python train.py --n_layer=11 --d_model=512 --n_head=4 --n_kv_head=4 --head_dim=128 --d_mlp=2048 --vocab_size=8192 --activation="tanh_gelu" --norm="layernorm" --norm_place="pre" --norm_eps=1e-06 --positions="learned" --qk_norm=false --attn_scale=0.0884 --bias="all" --tie_embeddings=true --parallel_block=false --init="uniform" --init_std_qkv=0.0217 --init_std_o=0.00463 --init_std_up=0.0217 --init_std_down=0.00463 --optimizer="adamw" --lr=0.000914 --beta1=0.9 --beta2=0.99 --weight_decay=0.092 --lr_head=0.00603 --grad_clip=1.0 --warmup_steps=206 --schedule="cos" --final_lr_fraction=0.0 --batch_tokens=65536 --seq_len=2048 --doc_mask=true --train_tokens=491000000 --steps=7493 --dataset="wikipedia_en"
MLP neurons of a small language model. Each row is named by its layer, matrix (up: input weights) and neuron, and shows model dimensions 234-329. Each number is 128 + 32 x the weight over its row's rms, rounded and kept within 0 to 255. Numbers have three digits each.
A block is one neuron, or neurons of one layer that tend to fire together. After each block is what it responds to, as a language model described it from the Wikipedia text at the highest values.

L2.up912:152132167101104119125087060168144112104070089155118102167087139064186115082108133205083131061117171185077116045142137133070109173127096139106102137136130131140169172091193202154070134135100120099084104162064129151164121119128029115126085093093157089141135093093184136146099125131105139112
L2.up1473:148102137126128017131095106178101107152100105144104140083119124134146108168149095176093075094124127168121083077139110102121194119191186139085108111141127149076133161127185127145111131129134128155087138109089141099124130051105139167141155082096156144153118148157123166100151108174142146156
L2.up1679:156112187122095113072135141166218155131117091131073112128110157158166116084152150130087097123118148139098065050116113102085129092165140144126105131136186099107182131092148098101147172135107106104144192085094151102116093038150107114148105125132186130147091159126143086123203087120153157128
L2.up1728:207131171124102070133121126127162117122131115115092125092132154122165094119135146174077100048136140146158097078134131100061116135150082110076071092087140149072133130100175103144117176119066119146164144181056145109125117118162094087205117093089148148125125149175108115126099112119115163124
Responds to: Table row-start pipe

L8.up38:139142125140119126086145222105123124111157114134185172142130135115178078139100088195105142174152110107090048119195156169078159111139143133129143114100150127151103053110131106148065158178088148152116110113099089140098113140210157144145144065135140125104119165169112109119123107116138082157
L8.up359:072108165158085100144222162095115100167164139132129124185114141074141124115106106175133152161108085107123134135158142146037147148110132135122125091129107142049082068058156210122106184127106107109118141161184126123110190096153180183159124113154112107095122137188097135174150116086125090105
L8.up589:208105154161148120151165110105151124117138104131116161185075112093113106134113106137114105145140152149167065112153127152085169144080092115163110124093176147042117130174181112129131109176090155211163136172146108099115178130118156094184110097109154098118117172134139111116179110107150140129
L8.up792:126212181094078098194138105065195138093144118152119146148154160128084167151121128162140179118178115111109167126138105117075113098140113120128125076142118126114180151112142160119119122115132072127178125169076101087106188110092108103149101142083129162106155183208134147135121143167136122122
L8.up959:144133134165070114124169136141127122168150094143090121117146147073086034139096105124156144182121105108142175145173169120113151103118202118150189091130122137157173134083131080108129132141103141145088083115076149158120167101089138135158106105092095111066140112184139093132091132133105171127
L8.up1141:146111189134151097163151197063112116149182093168162156212093140082139131105170136138159098162159133098105141132150129123083058111135140174155163142136157125121142126131184153169175150154148133145147105163116148138132139109149145073165136114084153099087104167101138084109116125153122105106
L8.up1468:144127186138122145078116172123172123139119156138112163158144154052111143138132085206083091150131127154124184157167106122088171126157089114128158168154065159086129141075121117233053174152110129129053131136144153119124130096143117114147118088081104120137096116109146143176133132102165091147
L8.up1977:110154159140036111160201104105136135115145112124132139178139111111090129099125157172148157167142093150114089139202118180096097131101178158128154188096148102120115144134174142157072196196145127080176067087095188081104154144087064114111133152083155130104163167145101149166152091108158137132
Responds to: Punctuation after place names

L5.up1154:208116142115148132065121088154096118078151151145156179147090115157055140068116151152156157105126170178140117131144110144125134113095121053039150126158149145133104165152112153177125111132153160107156196092161122124128082112145073120111178141084061086121077066102121060104136140089090084134
L5.up1662:132158176120164099154119141143112144169139093179140102139102102045136088086162144136106123101132129118144087128133079144118067095117205117098147071138126135121129154108167150178186090148140150114150144114135123121096152151098098126179170104117117102089158141128180125138206133163149129128
Responds to: Quantity words and numbers

L8.up289:160212101155157090133203062185161176170109130123141165131117117130192190132112132193088091081153143163122109084168135083143142143167099155129194099166181166127132107090131132154185162118090078111114216128158145158141148138092104132166117134126070097130136129097138101105148107155109192212
L8.up328:129143207162152126168168215155110144119158163182140147125159123055147117090133130146129056087150108120128121092193008168164142130185168087131111109132125170129105114061119129134147082191074215168157148094112187109150072101072122138160137116165095138118108200128174119136128091199143137175
L8.up845:175128153146096150079138144152125101136069151144121190141104130110141067082153145157123096119097174188113136071127086120149148120100064178136150099107134147090173137141178128165176136125139149122127175142123152116076073115117065141112161115187163094062121146101141110169079121174129168154
L8.up966:160166154138173043140185093185144144143175122114155080142138122146158117138158120151111186066136167134127100119203082150060066134137134163124169100125135102109145159127165149095174133113122110122093140094086186111127118145145098161101157106159097098092158143080144141145124097169089123145
L8.up1065:187153143118123114151168100136167081168117134105120113104145118155153111122120126146134123058105187140096067086110063124155138167082117117096068091070160145144083108190121158140153120115115126121102212159132110108117173094067142106142180111152105136136161142112144084103146070091103172136
L8.up1357:113138053192047139165058115138153173135125137164095140144097155131125127087210120127112162104140097205146166130150175148100117156139123130074067129135189161162102100106145133122076133162068067069121193189119108182072084125184086167147107157145168101178133168155125148119129128110124168101
L8.up1521:090203139111152102193109092135139185183156183099127093132133116125091111092136093158146147091154155175181040178122102126038091106151166097086127144118108140084132087139103183140133096169138148118122211081200114148068119170095085141138169150168136105134113161137097109148121082155094091078
L8.up1611:171171131131109161139148111061058167092138156140172150182149079134133059111111144163138177124156157129086094107135110160150165190119151137127123118124122147139141130135161136132176158093147081102108154102181163112094120159100136161176168130154095103111153060166118099129092097135118120155
Responds to: Quantifier determiners

L5.up1549:132132197136120134152176148134152136143135162136125201093124144111127113115161152134106128136082154200114091107147130133144164095099160109115114088167134138077121116113070154195153146111094085136134165158122158091092166121098139168107191119161135129101135200136107137126064079139153141156
L5.up1882:136187200127116146148116123168211114073136184151190181131079085084111078124136123168055069189171144156173097180113123102119105122119176137073113116109165103111120154154138151113068140083110213143121162105179128057079123149106149123117158120135121163109109175107114164102140080169177123110
Responds to: Clause-opening subordinators

L5.up839:159149168200089117084086118158159159122126122145098141129126123074107162120123110147149170111099165119134149101173143074045173184123146099130135092156162117195195122091160087181093167132102158168113097137103084122113150100101164062099110097128139094111085153145156092088189120120115132141
L5.up1563:142116149176120118120157161184161107109123097129125125167157148097136120168127127120187165145101120131043204149167146108104137091146125095148087115193109111111106157093098101123103177153109097159132125161123091081133165098096130083128120121111111154135117156173175148124144142108169114154
Responds to: Joining punctuation inside words

L8.up92:207119129116164132117142114178157056120147100148134147125094123099112070067121167123135048069189105167183166129110125110097101126144140073112113106138151127098122092151192144164139109181107234131104083153148159127078139108096102125207180173150159113076118184107119111150192114172194129143
L8.up101:122120187126147110135142131178145073165080122136108145111190116136070113111138127119110147173157199190076108119150123100129132168159100148085080140139150134168129066124158141105057137131114142121147181093159112091114105080064162113129157085112087093178120196195097109141153126092132070131
L8.up572:123146118201183108104123086126179052093095147144089132108118137083112068087181141133069100123083137143080140158100069132148131056170147154091093105161125178140108157147158148082147162117144122192144177137058097162100149046080133132159095131121164167156094114139104116164163063155142139105
L8.up647:181134129214160152110175167154134159138146165135119093109143069084097113102125231160089150135177124142132137064159116192172117169101159147091151107093145072106174094117208095162105124178132175152158094105128127107140090044120097082104112132108122115111107106128142075100168143112145134172
L8.up984:103147096134146134157115162120135182134136141118116108151080156114108148184137155100114116102102144194173158062162133111102155128128112169100172143120137105116118099125165085075122103152151122211140111126125132131139168154095123143080175101181134133097064125120216088160207088125182138088
L8.up1434:083108119142178145158142080129109149131120085116110100068139129143123120178169116127125185150202140112170103097175095148168068150140113144112121099080155180123146199096191094155113157137146135146152109089064163088090148163172110100161173132059106056132101144166099087100146076126126166088
L8.up1490:131131094148088111167127097192143126110135149096091097135114094081106138108121152102167114127169100141105087126119154070120126126136153112093114132174150184121174131130172145131129119124101187143089117193116107134123144065106095189119125119103110143138074099171122076113136074124178168134
L8.up1962:141138068139153137103111122187123120179172162103140157102100161059112110095155129122102201174087136196070139144156105131109138123141105146155165156083110133119099070127138175125148118088059158171108157094219192071136098067113152090173153111114172116123115117103132107123168098113146160168
Responds to: Markdown table separator dashes

L5.up816:123131187152158077165131138105168104118135085179104125116089132109132100148153098108130082109110087155097151133174116095117168109084154060098128098205123133119108174088141073144135152134120115155143140169147126114084082080149133162163146075195133160110109126128098148104170117158168141175
L5.up1983:128138103171168124129111152097083116164183096179094131052072143143137136113118069156130065107168080125154131164186105101112201110107162046108083136149155107064125143112094087119151143173131159130058106107203182098110111113160133118146161107133132120094118132104107146133141082144189144184
Responds to: Wiki table header rows

L8.up204:094189162127092099099171084126112178135117146126138177157148104175101148109166033115150162159182197139114081145162063103116085111062145112088081163101128143139085074141132184119142145211166140097183117115098153094150190176110148170111134108100134098087168160128104127081123148145134129145
L8.up827:103150159132129145114148094141189152107065113181148195125199099134126134111169118156116179161174117165135100136135109016101162091116127133130132060152143133087140123144164242153112147085161104191185222172144159107075127135125141121093176137148129117116115124111149068125084097164082117155
L8.up838:141107110155140154134136105137137121187138118087127145152117113134129152119189109131127166128158118108132102127128103050138211084116142070109189061154125116153081035124140179149069106150113118128135184111159135077122081081105098098146099106149096132134077178076139112085155078156175104079
L8.up872:135192138201079181083107098150146107116154121131160153124122101174179077099136165113112096106149157151092112083101121114189180098066122171131125107164119156137099070145186151158112145073121134200103163165156115109082135134134136143130095085174118124112117108089167076092140077141107202142
L8.up1396:139143076150113109131107083180106127121141155150147141146104122159087126103173185144048101174180108167206170092196183145093113113111131096132183122152222107142105118136089131163124110162061110110197189053196144048079128158103104076087127083160123156180148150122130063140114053155140052097
L8.up1549:088158160158117137128106066165178150091125195173101094122127125127129158112180142113165123130144048149187150128108114143138117083134172115074120136136104118085108081116181173145096171101045088148161143148165171061077126123133176134145150066176150150102145178168141101094110129117150156152
L8.up1570:088169141146081134112140141124181143112104134199089137138143068172092125159156083162135121175202068213135120123130093184098162158128127110122131126123127127139087093125120152150094075100139136113108212104168075120118123093139127099165125155161172116129084119135110088092102120120133121133
L8.up1653:087147138160160138130126142132187101094188143135114190038172108127134146090203113144103093113153135145129099095128123115124165121136167132120089118097126129152086074159137144059150180153149135146142219155108121149073171125127136190096112137178110113107080204135168100183127091139160130133
Responds to: Clause-initial subject pronouns

L2.up126:172087108121106074094175093098179129105111145100151121122122083166168166064104141187103150132123171154090195125124136152133167111153136118121100111160124130106091128137176182199146098134096137134162076117109117113145125125105171146105177107129049114155136142064153139140146151152145219164
L2.up494:129109101152095097029171112080124126110129151148160109102113135110121151122167128131128200085125101153187130079144185162106100169166100139088120118130160131160104141119183154167174086068138202157108114145100126156094148100125121106169146122135040116159108108086155123114104103133083186152
L2.up1616:182113092139097120123093069115107081112125133083092133066154176164103095159151075122136143063146124115064068172129083099142112117167075088115120139181107150069110161077132157196125164114078141135097099171138105090139167089114105107144216090125133134071097092156126127140135098188096217154
L2.up1950:164081090138073107131182101122120097154103142148184139102133143105119193072120096145131133103092115115144111160161131121092075156131164127106114126142127131101127127173126130166154123121110161120087116154172139131107176058077114090098214074112098098080110133086140182109100132160093211128
Responds to: Sentence and line boundaries